Weights of a small transformer language model: vocabulary 2048.
MLP neurons of a small language model. Each row is named by its layer, matrix (down: output weights) and neuron, and shows model dimensions 48-175. Each number is 500 + 25 x the weight over its row's rms, rounded and kept within 0 to 999. Numbers have three digits each. A neuron's up and down rows have the sign that makes its largest values positive.
A block is one neuron, or neurons of one layer that tend to fire together. After each block is what it responds to, as a language model described it from the Wikipedia text at the highest values.

L3.down32:489517520468519505531501518499472527447480522497513468510461498533546537484480494498505498529500478489533541524468431495474518498466483513519478490495499490494457515480554487468527524495510485461491481520534546491502483510506521492516485521495487482507493538497511470531505516485517512482494506482523413502503502482536517500517500503526495514497504556520479509473518471492566473512480
Modals and word-opening pieces. Modal verbs opening a predicate (could, would, can, may), sentence-initial It or they, and word-opening fragments like can(cer), mov(e), sign-ific(ant).

L4.down13:525511512527488534468483522490516522534503509448515551512513481541546467470510494492505488523492553483502547516503502473540511497503490543472495490501492479428507463495505515512520505510521457498512521533496482505519486477500472502443493498498452499506520536513532527511494518532461483499492492471497512511476518519460479539495555474559469582506524495552456503472486491516533523475496
L4.down41:500509507533491467488522508512466490485465488467546483522501529544524455498502475505481502484455542513497550472488564497516480506511491480527554502527508526517513546503469538499536505498538489480487570490524538504505495510544462489422543494481504467511525488472500498514497511511475483488537499529508504477536486498488545509493516479469517499522524453499493489476472498500529542471509
L4.down70:523493514452497497463502477509506525513478544501494483518506527516518497478515467545529498471523501491522504484470548517494489468524489506473503507515519498509528527489511502485472515484455524461498560502506486527496518537521511510550487512504454499439470499489525500494517482467525500528498514526488497464556496481481529475572482517488523506503547492483505550470506497485505478491515
L4.down77:492513498526501494518529491506540501482485521503475439456480532501540478520493480513538529485504485503482540502534509513503502505491520530498524518471478492529481492493492491541496506503492493472546533526447544538534507539508495444523478490489552484463516502473526541484470478515509482523508485480418450516543477535495503513496438480511512544491507461516494544533482490516513478472516
L4.down97:487503465561524505479491504480527498483479511501537507499501525507481463529539467505530525489479545496488519468476503499469477499516486492483557449486457507485523525518506496513495499531498501482529519486468463527465537484504470504551427495497496482496525574465520523481497497582471474489531503479521489462515466506464527499458515482516474537487473515506491521489473526526569535487507
L4.down107:464507511544497502507512506549558502481530525556491471514472478455510503506516483519476553522477510464459504479455549484498468525514496499478539488497543530488492564501494543513513504513528513498498497520497496508478503489460524492474534511513485532510493520478481493497492507491515529524491493530516436471519465457523502514539533498478503519548545470521516507505544498551423464485519
L4.down146:522494489507522485471499470487412528531447489505468516452504492520486576519491501503489478530488479491482499456533474492521472504475513509504459516485481519526441469514510457506532549489479497464506487495545467469508484534547521489484505536487513504466537491474487511496484496487518498544508500464480477511507492512488532498494457512506527510454495540548513452512516472513518445515469
L4.down147:546478483487542529444486461437472513501532508522540485511492524481484510516487493432496455500500522503479537515482487489504468481455492515511483498519496463536517477477494498551517525509499495508497483480511574475496556525496526530478498564469550502515487525508519546504450491535526503487518504483480476524531480486511504473530479495501477532466552531502518530520514509515515474465512
L4.down152:500508484542523486502512472547470540471518532537480526512481458486531537480488491465494490472495535492464455500446507516446457522505492514476482509500503481489505505500520494451477524500501491496534510494535544514470532477530482488483504503493475511463496536482482503471497504494515508523506475512478507497579463435508514476528555502525504496475516494529529518486490497507455472512505
L4.down229:524496496530493512497547502504477510452497475510449491493493538489542519488524504518519498528473491540497501493529505473498498464544499569431503441477503476468509502434526505498493523529494504479490554491504495508529477512510513508519509545541485540450498519491497506472528500469504500494482494511538484494528464501509545505490500498521534538454489526473501516492507522509473434503492
L4.down265:525542459530450525520472476477480498483491492484500479458500513485525488524491467461510534478497528482487528455482552480495502509506497510471530475489521505506495509483447463481513467518542500477509547534519434533460509516475489488520515483490473521509508517531561517487496464521501490454517500512492448469478490518504476508512519510509507539501526470494479485460520467522504477520470
L4.down329:462440484482528491495470520515533486474498504513509455526465500459512523499493502490489489525484463510500537505487543486496544523479525480431485471429557479523543490492522497500533529535457506482512514524495500510524489486503494493496481474499560501480509536522504476493525523502517486493545479501498438486538469497504503485551484524497516493484511547502475539521517469514500534528521
L4.down364:517497479497455525461513487508507529461486485500530490490489513513527503476505470503539497511504490490502464493491548458523506480510520539501509510523474517466507459552468500500513496501509477529490491525519494526480531498537485516507491437440457454542512459499499511508540485484509516504483529551501491503524505525514468533475465520524499454499506524481494492445473496525506517513513
L4.down365:522516513507475509517489512473462531518518541503449486494502472504472500475472509420529488502476461502506498505505452545540476481537504509532468482534517468461516483475484464496500507523530484539477474530396544471518510517499488498504456495532512510519464554527543516495506549534478522504510496472481498537499512508501457492496534490533511516534511487453484480513511494482535490512492
L4.down368:467476438503495534477503478504498516490502493442500520484505513490552537495486482516480508504440514494509458514473554461485484486500480486464527467485497515496508506449454466515509490552459499489495510493500507532495517493506487458537491485501506527515536462500507492504497524510544497486519476469467463485509499543535497542491500482487518548506526501533483448470500556529448477460493
L4.down375:491521522475523493459531510474495506510489505527525475504470504478499524475541484509540511487523511457449504490518470508526529467498484510513518565499487469453501465523483487543507502472469499533474489444516517526553462487518486470508499535511517468467482499459475530447555526533546503521497513446494540526527509515491494540521527482511471484447526484502493482507480494519481444484496
Digits and has/have. Digits inside numbers, especially coordinates, decimals and list dates (55.7, 080°04′1), and the verbs has/have after a subject.

L3.down216:517478487533530495490543505475515504511499500511482525465471509502519441507466455476457520531443477500524543499455544513519499503497493511476485509546485512463494506513488457530551464533475481501454463513497490487515487532499515573564509534468496504474486546525544469517511538460501490541467504502486456494498545506516472479487497477485477537494502475504513514488498532448504490486526
Common content-word stems. Frequent generic nouns and verbs, often after a determiner and before a suffix or "of", such as album, name, work, led, received.

L4.down20:510537547502495508473526455496486485508524497486511505499502482484514499502540561443500524483468512494519470448484517478487499535516501479530490467513495492459532475505498530515497453562514515478512487516501490471510490466524517514497520511494496505505539514541520478503502533511479485538483475477473458496461494476478535504457480494496508475552469514479508486444493508513504462463547
L4.down30:510491530470510516525517513493533501497468503507525523502491517518480536493486505468517459520514552519466444496445506492467510474409514501456506543538533515516532485503489490518520492527515523462533484438464470507498488475466519475542486483508495485517520455509483516540483498485544491460471479500549499503523506499512510458493516545522584484490512508513523488487501484489555477509546
L4.down36:452524530534516475521496497506514507504539490470474496493519519488496502536483446509530491490459493516519517509518518509501482482496534519533509545456503516521488517458496530539501503483524497526514481513512523547503496485481423487504494513468480508496501472533494498539516486471442502532568473509503468473454472497533453481505466532522466516536496509529533496551473504488507508482519
L4.down65:528494489519442500532491511531543506503526501482532533478560492524504544467510502507519482488480484472513479508510506513465501497474495501502471510489507483460490563490517471524525505490468489489497490504512475460489493544501512521502463417501493495508516506502500475492556459505518509446470495480466489524523425496491511471505569505496575500486516483443513503525484463508545521496498
L4.down90:522497470510482500461514531538496461460500495524535519530491458500513524460489494486487506516503537515477497479493512508466501508434481459483483517500496493506490481480473518510499460521526494506468490482469522489469470518504470497513535467501464464439497503503507485473479524472489518506512507546502486471491488508536506519502490517473481522474506577525487451478468492533498495509491
L4.down101:498515479479512499523518521526472487497501481537516511516510494521490485515494485498497501497516492547515486542534500487499492498494471474464510537518542479502470520489500523507557509503506506481482513506479523526507524523488495463436540545521496455493520491495506507487449500491500493494513494496493491516480495479560494481502527502488476493516526523549498533491505491511584503511451
L4.down120:522493523455462462491481496480479505504491491501498463524546507491515510512494483462502485486495559499500537503523542507491524466459529496559514469481522510498473518509492528507490476522519505478537472467527507490526471487511470496495508470521482509486475539475529523488502491520502520526433522486513518458512530499486528487505523528530471521441549501558522499456487493504451498492492
L4.down217:497492477501512524499497519526514503484460481447494482502515468487542476503457510469499527471470540513471492474525563517505534506508521446477509513538518516523504553524513472529532495454489465486520546479508546480481481462491482480492514493492501505500529516485441508512478477538476453510523513517516503483514538499500498545469547496466508500483513483490451457466473479520568524482491
L4.down225:503506511501504446482475524541474468461499508514509461477487476502502485468507498490502447480497474529490519523504527435526488508483518516483479492462516510478458526499481452509519507524521491481488516456505477507509498480455484490479579540544472480479558523494526479514501497467503507478473489456492465505459531488526485559520517499490478490494517521501525515470504493509489534474515
L4.down255:521505502501450492487452462559454478552479500528485490519494502505502471481532488539508520473517481520573526554483516505536481520551443472485488510524529521469474496521521503497499517491516481494526539471440504516505444557487467490536506513487504471487505522486514450535520500497483496488526525533488504496511506483528508514536503493502533480516519519443482481512515507526477515509456
L4.down307:510509557496490473505486508492544524491515488505472482485471506445540502519464457503525469485517461531495501501461506493516542490507529544489513503485472506488487527533494454492487501523511484549483438514491457486506509512492502547567468465489490503515483525482516534511520515486486537491476518483494456528486473493531496513536496483512477513507499464510472503487490477526524515505510
L4.down313:516517473496492514493462513507481484520475472525499477505477483528502480485463491488493486523450503511485492494472475470496485519459504518512515501468492516490510511489479499514512451505506522516479470498544508546490484470478525521514489496499453519437472540491487497459505521515523508478507484458525437495482499467564491477473483529460519543449538517513487494490498476501513513473547
L4.down322:523489490496487502506487526503527483507529467507490502507486522531528464469435491517503511504494523517491512499495517492484502534478526485467522499507480512475507491461510479496523489507510445485550502495479512524491539457483525504505532478562513483550524505515510467469437516504489476494512498510505488468507476555498501518446481472500513471510510525467457509507466510438502539505458
L4.down357:533519456520521496492495556499492515508471472495491525516500490501528516496460496509495504517489540540462453462494554527522444532459485519504501495500489516498521485524440475444483482535478521492475491533506492521474490452493491524522482422488463513539529523460494515502516466515511492500506503525547462507510490540510522512493497482471486527490516499525505477498478510495529490481497
L4.down367:502483508467527517508514500506474512497484487496507515525498451532557528507473484510512469505512506539477501478488466505489511476458505534524491525513494518465496519500540414482568490516517457497495481545491547494508491516504484481495493482509516527527483566497508526462465515500476513476465505473502481513531547518511522522513476448518520521500496526484489487483509514522584467515505
L4.down369:468546500507488479515539521491475489464535493476463506523528520512540526493465477520454507489492497515506511542469485501509447477498535487496503500511521539499532453533524477493517501498504524531476475480521520488495516538481509481452500464513460549481490462493512499498498530497473468482465511431528500514488459468553468510464543491496455467487519551502506531530501467512517519493476
Institutional and time-span nouns. Head nouns completing institutional or time phrases, mostly government, season, years, and endings like -ship, -nament, -stit(ute), -artment.

L4.down93:510474527456469549454518524504456442509512524522495501498522517490473518512504477508513504486471479520479470485526510461492477492517491522502526477487476480450502507506499492486506523500474505506496500508473508531452530490522505467510479498465461501441507519498479525465539539471540483505493483505523474526516522507493547538516478470566500505558483514522520495488479523490492485501507
L4.down96:507511483460488499489525519494469489471492489472506512514512507533554507498541518501528514496487443484499513505463513512469504526504492500492503529486471484507565509464518475482550436540532497513496503498512527518525500523460502478558502487470531535476501490483479478473451515514486520475509489508535509441566497513486496517515513514489509478498502491491499515482476473476479470441545
L4.down99:499471503535484508486541503476516532485473498461515483476515472498515502515472545475451495518463506472504568483492509500486501520453516508510450534515493511451498489501509528482521463553491525499489522555496531481501519483520541519523506500522513535498501553556521477499478531522453502484531518477494480503501484495497522499484540499499510497483481510514514491459501502486520504501534
L4.down104:511493490494517490551538507496463494496501459485508489490506497505547524503487498467512528510489527468463507479482501469469492524469508505446461530511527489469493460503491476463523511527515492442516509479492528467495451483574511481467481466518509547490516512495537511441489554533505501490522508485474508452524526522508500535464539499493483513475459532489469507447461496540493485509533
L4.down130:523524532484440500537491545549469468474524528491470494490524518491523518531502477506520542441477479555481512541508476478517510492486502566452527494504500521473495523499449487473572483514521507507484464507444458486537524521520491501493516489511487473520475522494517487485486526521547550478495498499517519524544496479539518532535485467502516472498548498534480533476461480516486518504501
L4.down135:467494476482488487494550521464459503475503469464518538510510505520495461500501487497505518520509479510500470476572528447434495507491482473469500517504560507557519502490524527478525501538460494483509512527515482487486532491520496493527507499459552530487474472525542480491508545505513484486534485532472490518555502502492488540528453515469512503517531501477501466483540482517522488476545
L4.down138:465475499479474474545519547527490517456502474479512471494491477507503495535510510516477501519494472537472520462544500451475503488486496476493522529517464502510485518527477508505525493513497524467508480498510449502493509499557523485596513460493451515484510516505505430487521496507505474448485500510521502489553512505528493491525500487490518470503526470518520512462531461504493516516490
L4.down160:486500542495518537529500509551511506468483479492521491493521484501510501499523519489536536495476501461534522489442523440470506486484502489478474498547524453481508527507489530502479464465484492490478482542500551499481481528475499526432510500451477510503471501520488514441509490478502557501490495490549449425493515511535516460495491550452478502487521521504502536478546506522508526469501
L4.down254:495472538494487466475493511523509479492484516517479524481455498477484517519499503488510558480498487461531483440497519508493500451465465493500462523490508526494473522513537480496469466528461499472459512468500535525484497531516501519528534437484494517481512498467519475504484504495441467550514523483508399491499484491540456454499504523480508496482517547493479491466508489514545540477513
L4.down296:512533476538490513516507492507474490515522491497482508523492461532531460489477524464472511506491528501525522523533530469511484519455481521495471501552490487480477474514485502472518485534502512483490538523517499480516454540536541530485545498498538521561524481508516480500477574521486493488508533448491464490491467481463503496498550509493496544493534491546458454485525515516504514515518
L4.down312:506499514521459507493493514535540450483514494513506480527460521510483480473515501483498495491506512471542530494492532448472490513515498466486442524458494486458473567490507526477550476526500503505501490467506456539497509484478498483565503478502501462500552517457525480503521492469502463557501523480490491475501481454503504510537491508472458463461464528463518494491497498504497466462496
L4.down324:540482513535506499533503535519553460500497484519486467493498463528513509505475505468516509537483474512492482506466500507447489470458504537468464510513505530513502503458503457516483501490511478533502471510473518483481479475476505509483508478493484490488514526463530529440516477503520516550501467512484503513440499492495498459449529478508473505504509500557498520492525492492504472571519
L4.down332:497495479503479471558497477529507499495535541502484549467448481466534509482484519480489554508463494544491454488464499431463470481489485492493472516489477485499507488482542476498526542479509535547501546504485489494479487506457495508472507467529473503468531490491494491506505529515506519475488534504493518487490476472566501490507517506519490490518493474503473507457503468531456511503500
L4.down339:489479490486509450461535551505450508493443509496504473470507486544501563479527492524492516542535493534502476501506520497468504466503523490470505486517486521522483502555492465500480505559499492492467546492520509452523524522537547559550533509539507515468491518504515519508489533496501480478523465499491502478533485493527552489520506549497515510491472509516497469496473450545501487512503
L4.down362:481499504512481548489491530489507464512507528507506517506514490515494537483497480563533496474479523544497449485481492507451491462508501474469536488528467537527540525482494486494468509494514503486532477520471473464464542503471494480467461475494562516513525482481513477468507490523541470517531485508526492512501529474478485545489517500504530492484475527467510470476522487523513512536489
L4.down377:498493479531453448510519523525500503489484526504499467435488507495524505492487489516531510466440477498495495470471537475526479509492517495487512492508539544525453482502476522508560455486528456519492502501508536527446490524487514538503491469492485514507516507504509422499484492517476487513520489487506438468504504525538484515504501502501482469495556515514513504495500473505480522508512
Stems and sports terms. Word stems cut before a suffix, such as sign(ed/ing) and form(ed/ation); also Team, League letter L, and round in sports and records text.

L5.down135:516532535509510505522499514512459499494529473512506471501498530502483483517462479498542488482540491505481477424460535484529481477502498536491510489500527538478481493472486481528520493494484466471517528527504550508425510502517495497504510482529522509536532566504496500518467445464541465555491500490490499494504533537483519532465520493483484533489530501485495461462490513519498496501502
L5.down164:552508479488517475514525503486487494526489503474449520499532493496528463494527503508538488512507515501490496520473507496493469527528517513494549470478466488479492511500459477517502481518491433526513504506488502504544465501476505473488528525453519558511525495471511523476475551500507526490474469465509499498499457493492477476509475487485455507507462528509534461523487464508536536514446
L5.down269:478494554465517486457509484506492509504569475516496489466521522513500474527508495501479514526509525492490529452503514497469484555493514525530506496474492502500509450470515474551541528514528524481510540451470475514481528507512474479500486501522510498462507494498506504474503477491546427500458527520483518511507523477490497485444511519480510519489487498489529488467533533508516488468568
L5.down367:531475541507504437546537516514446494498490500510471498470491515487488491552466505488533511511506496509490514491505447531543471527519506527501464496479458467514481491488517527504494546475502523479538501459511472474508503472517523504499471503502493501490516492481472501492515539503490511480487463497488482527510535531532495513485421471515513504491474554543508517525505561462467488475506
Word piece after D. Word-piece continuations right after an initial "D"/"d" token (D|ol|phins, d|ra|wing, d|ues), plus digits continuing decimals and age numbers.

L3.down109:478517500502501502478514479457488548498496510505498486516451476502504509492497476474487487486516486511505536492488508517483498481479492482469442501447545459493508519529533474500556489505501469474505499512499452515530510471504501486445503509476448482513503552484495523492477521516492485473480503503496461468505505532514511524496512498550512474454515509535452542495530476460542532531503
Finite verb after subject. Main verbs right after a subject noun phrase, especially has/have/had after "The film", "The town", "Some", and relative which/that opening clauses; also first digits in table rows.

L5.down13:518491525525470493529470520469491496521515510499470528471456508478505522463500548452448490511494519517549524492534503529494531528524464525491500525540485498486466499495507500442492561485478429510524509475510509435461519533494486501462442492478536485507473492496493504508529495505477481549472462455505490475484484512495486508513497478484522495515489551519511497532497494488486490526498
L5.down101:532476454492520454503490476510488497516474491494491495461470501493545520504485508509487487503490506492533456525503512445476530483481496488507497485512506547449478483493522500489500450493495494521501532497538481506466517532509485484516503488491512479489490511480494459509490481554527444486500538509497434458501490514444522527429480460461508502495445535488532507515513500495506526472500
L5.down129:505524494447511510521490491498504510499502454470464495529481510513527500499503515493485483499490502542519517486487519497518513511485545474511558490492504547501551485481522503539498484508519492478506536495520496513494546503478479475537489509466508512496497472480486476511538500527497449514527467461492540474506538481488529510500536546498524521477461529514531488496507494515566522503514
L5.down160:489494512528530504482497461518538566493500551509494572489502501495518513557506497527518519470503508479465491479473529467526494463512476540512532489476483521530521508502471501462527517540524467535516514482468548492467517523497492493542511486524540492458531477550484550485465484496491465521529512484496509514497498520506487517472546494509483467475512522524481489511517502503502476517539
Second word-piece completions. Word-piece tokens that complete a word begun by a one- or two-letter fragment, such as m+useum, g+raph, M+ol, ch+air, v+ision.